MLP neurons of a small language model. Each row is named by its layer, matrix (gate and up: input weights) and neuron, and shows model dimensions 48-143. Each number is 128 + 32 x the weight over its row's rms, rounded and kept within 0 to 255. Numbers have three digits each. A neuron's up and down rows have the sign that makes its largest values positive.
After each neuron's rows, "fires on" lists the tokens most often at its 100 highest values on Wikipedia text that the model never trained on. A number after a token or word is its count.

L5.gate302:164176127155073112088161148174160085113161120160151070038134175143127169157134148094133080132126160088150109147107127101123090147167098154171181110143107120118160155093156202090113138121128082131094138086071066085174125102078151176110126190137135121118104155108108133104166163088134148117
L5.up302:120156047156103100132139143136102119090149093108140136179084120086102145087164107094091125112088141128166133186134154096090100155101085121175109138138137154132162149112101096217168119178121103139098157136099109149140112084148143122123097097061136102166174114147136072069129125090178133119
fires on: " d" 25, "ro" 23, "in" 12, "ur" 8, "en" 8, "er" 4

L5.gate411:185151145134148055096157111092149116049163141153178132108086156149142140163125139136182088126105130150128125126169091097121111130100096090078152043137109145114135164119128123094147164179086124157127184150112101123171141125156117089179127129152156107160107115204135165158153067112094147113
L5.up411:117130180120106069094111131110118100121144129135121162129190147121074140166089133171122066167127145150127172135161121123109108158155182076111114107142124099153138135110039129131142137121163109098116170129137115125151128177151097155101167172095170157107120088156088108117162106089149144125
fires on: "al" 44, "ent" 4, "ed" 4, "ah" 4, "en" 4, "ir" 4

L5.gate348:139127099074118102130145094132121126071137156189119110136134155148125171087159114155130164095103093123200152109234163095131070193147140112108112096154129141145052130147125085097110161162089105054161124142126141115137160136108161092135193083105072179176117134175162141123135144135120118101
L5.up348:082136154154100094098084127120153147124103159161129145142132101127110094120152099132056151155125136104128142087079160095116090071108204089088139092102114091103092149147159129121087148128104109115048219074154171112098161095116102162129110171097084142078104132156150097095145133154100153061
fires on: "ed" 35, "ent" 11, "t" 8, "ign" 6, "f" 5, "ts" 4

L5.gate593:174106040136144148103101141112130125103079183131079127141110152151143153138085132036138159158191145135106134143176128153156128151111103171114089106153129128151165123158134134159219122178190074122152181103084157110137070122114116130121148137049138127180080109089133109145061181137126133095
L5.up593:120117150145126180139087155196117131077151145172106118138159127210142086099138144084182129148138151121174103100136121166110144101111119142087156120141177075068151078099143119136135107099174140099140088077095117120112111153144166174083093119078127091157222133157129077102169169142116118078
fires on: "ust" 17, "il" 13, "in" 10, "u" 8, "ro" 7, " |" 5

L5.gate173:121083128147146137171132131104160188079128115179089100147125157112107132105085173063144114170075124116094146137139114140102116115105119153150158105117159161103121116132141163100144166147165066142226191176130197097064153139078140147135164116203160137135129126129096200160196096091120149126
L5.up173:168133070175148112082093153123113075124126143101120151131167105135168167162120170136098157089137129099122119106078129101116132178117144108123118154124131086151087110122131078160063132092107078165176165160111152129076165155146134106021128127134084089130109120104143142140106093103202151148
fires on: "fter" 14, "we" 13, "uring" 13, "ing" 11, " during" 11, "e" 11

L5.gate503:146076122125108106164167107170115129062064052167095139139139110108109099137113101169116160122126139128171160102126122123058124113155120084080132083099069169110111158190136093130108172137137145093155142191169170104171156138128092146142197190101126125073096084126057134153136064164095080148
L5.up503:134119094148102128131120124076133126038112097114165160129124131138075141204140109178112156079100149135115127147163191122085128109102172166093141097094128128153076099137089108166144160097182147192189141081095084126123133131125132161079145162127108200120144161082149092088129186193147157090
fires on: "o" 38, " No" 13, "ing" 8, "act" 8, "e" 8

L5.gate352:092128131150083101132118115141172154156107104122117123108150108151121127100168111127106211110133184143154105090140102139142082077071167161144182110134085105163156094132126050152181147125157113175172096111188158165112047144081128098126145118041142115146131084185167090078022097130121144185
L5.up352:171191140163098163160157163188180188095091157100141153061143116102197120115137114076109090183068097113154056128155082148175042083134109120089139061099128123170107135122133143166117137157100163142125082137101171098173097149126165143135113134115171161174138139152102099156127090111089139175
fires on: "is" 31, "ers" 23, "s" 10, "ass" 6, "ist" 5

L5.gate4:154153140096145152139136118125138120106130154132161136141129103124099141168169140176134070143051159153114188151187171145125084152171101127107166110092119114142091105146112157154134157097128098152173062121141165103146153165146149208133103151109172135139069100133115098103146104129028120148
L5.up4:170077111104142178146148139123157104172123149122121141127112132153100107099174136132142166086111094188079141136101153136117113135154045102127194117127160123158121138126165137129127204113128101126151140129128118137047138064134131111163111144075104111154099132158153169084143119128084078171
fires on: "er" 18, "ed" 15, "f" 13, "un" 6, "==\n" 6

L5.gate27:172132089117139143140086088129116075130090118135107134153119088160141100095166176118075133157153166107115128103174091194145172118113152091085116083085133073229094127174115170127150109080087098126093139134094143087103187125103069118118115113165120163130111098123105132130159126140133124127
L5.up27:114119180099172180148156158104094111123104085166145108157107072163131125123182081172138157163103172109128095134145135102156168098049179094105107108123113125137178135148094044154154121115139114143123124112120145106123164144072045153132112147134112109169117136133172083106111168113118106085
fires on: "c" 47, "g" 6, " v" 5, " Ch" 4, "ol" 4, "n" 4

L5.gate689:124186129098110118098103159153134118142151139203151123155148091102170101075152107130160103132116150135111171157168170076140047143067136126136148154061067128146123113161120117138129151166150106112146056157115131105111085154202142169140172151141109095145111095094105100119062139053125144081
L5.up689:121113105124156072147141129126137098146105199142089117143127098106108183104169122083120101187114158148088129141119156094174091156082117149068123157113140133133130106126181148165136120110174098074166085171179125129083162131139198162157109147139131103131140082113167122098088129118172154105
fires on: "on" 18, "ed" 14, "ts" 9, "es" 9, "er" 9, "olog" 7

L5.gate188:145104104077112117089079120087133176136096126159098144117112077132116119116130118110129140138124108131116164125072136100109107177097121138113081161172170120169092121149110131117142142106165100207156153121134149063106090116128081093162089121127132173150083162060149055128079145194147093118
L5.up188:070102157116076168169129150115155180133063160132150094128120108124093130141196136122148171119086162111070171113183132158096142133110123090181082136118160067130128123194113111109117098091095136116133135127111140120168111099158086125076112097124137130137137140089113106190135183169144107140
fires on: " v" 18, "em" 15, " " 12, " C" 8, " inv" 8, "c" 7

L5.gate250:130097174102103119095127140151138092154148111158183110128137077122070130128087135116129103086065121084102109094136066129117132115190126158136140119131097082147096178157130116079168143074159104090145153078120148114170142170111131145116136083125223116125163114108085119166132129116192157087
L5.up250:134100149206084151142106148115079156116136139171104109082142106111157189099085065080128185191115132150179158186069105145089140139146098122148075088112179171086133037113147170134087114155118150156091129110129105176166104099205129126102139181149082135164061193130148093098103128156098139078
fires on: "ur" 21, "re" 16, " a" 14, "ro" 11, " " 8, "ou" 4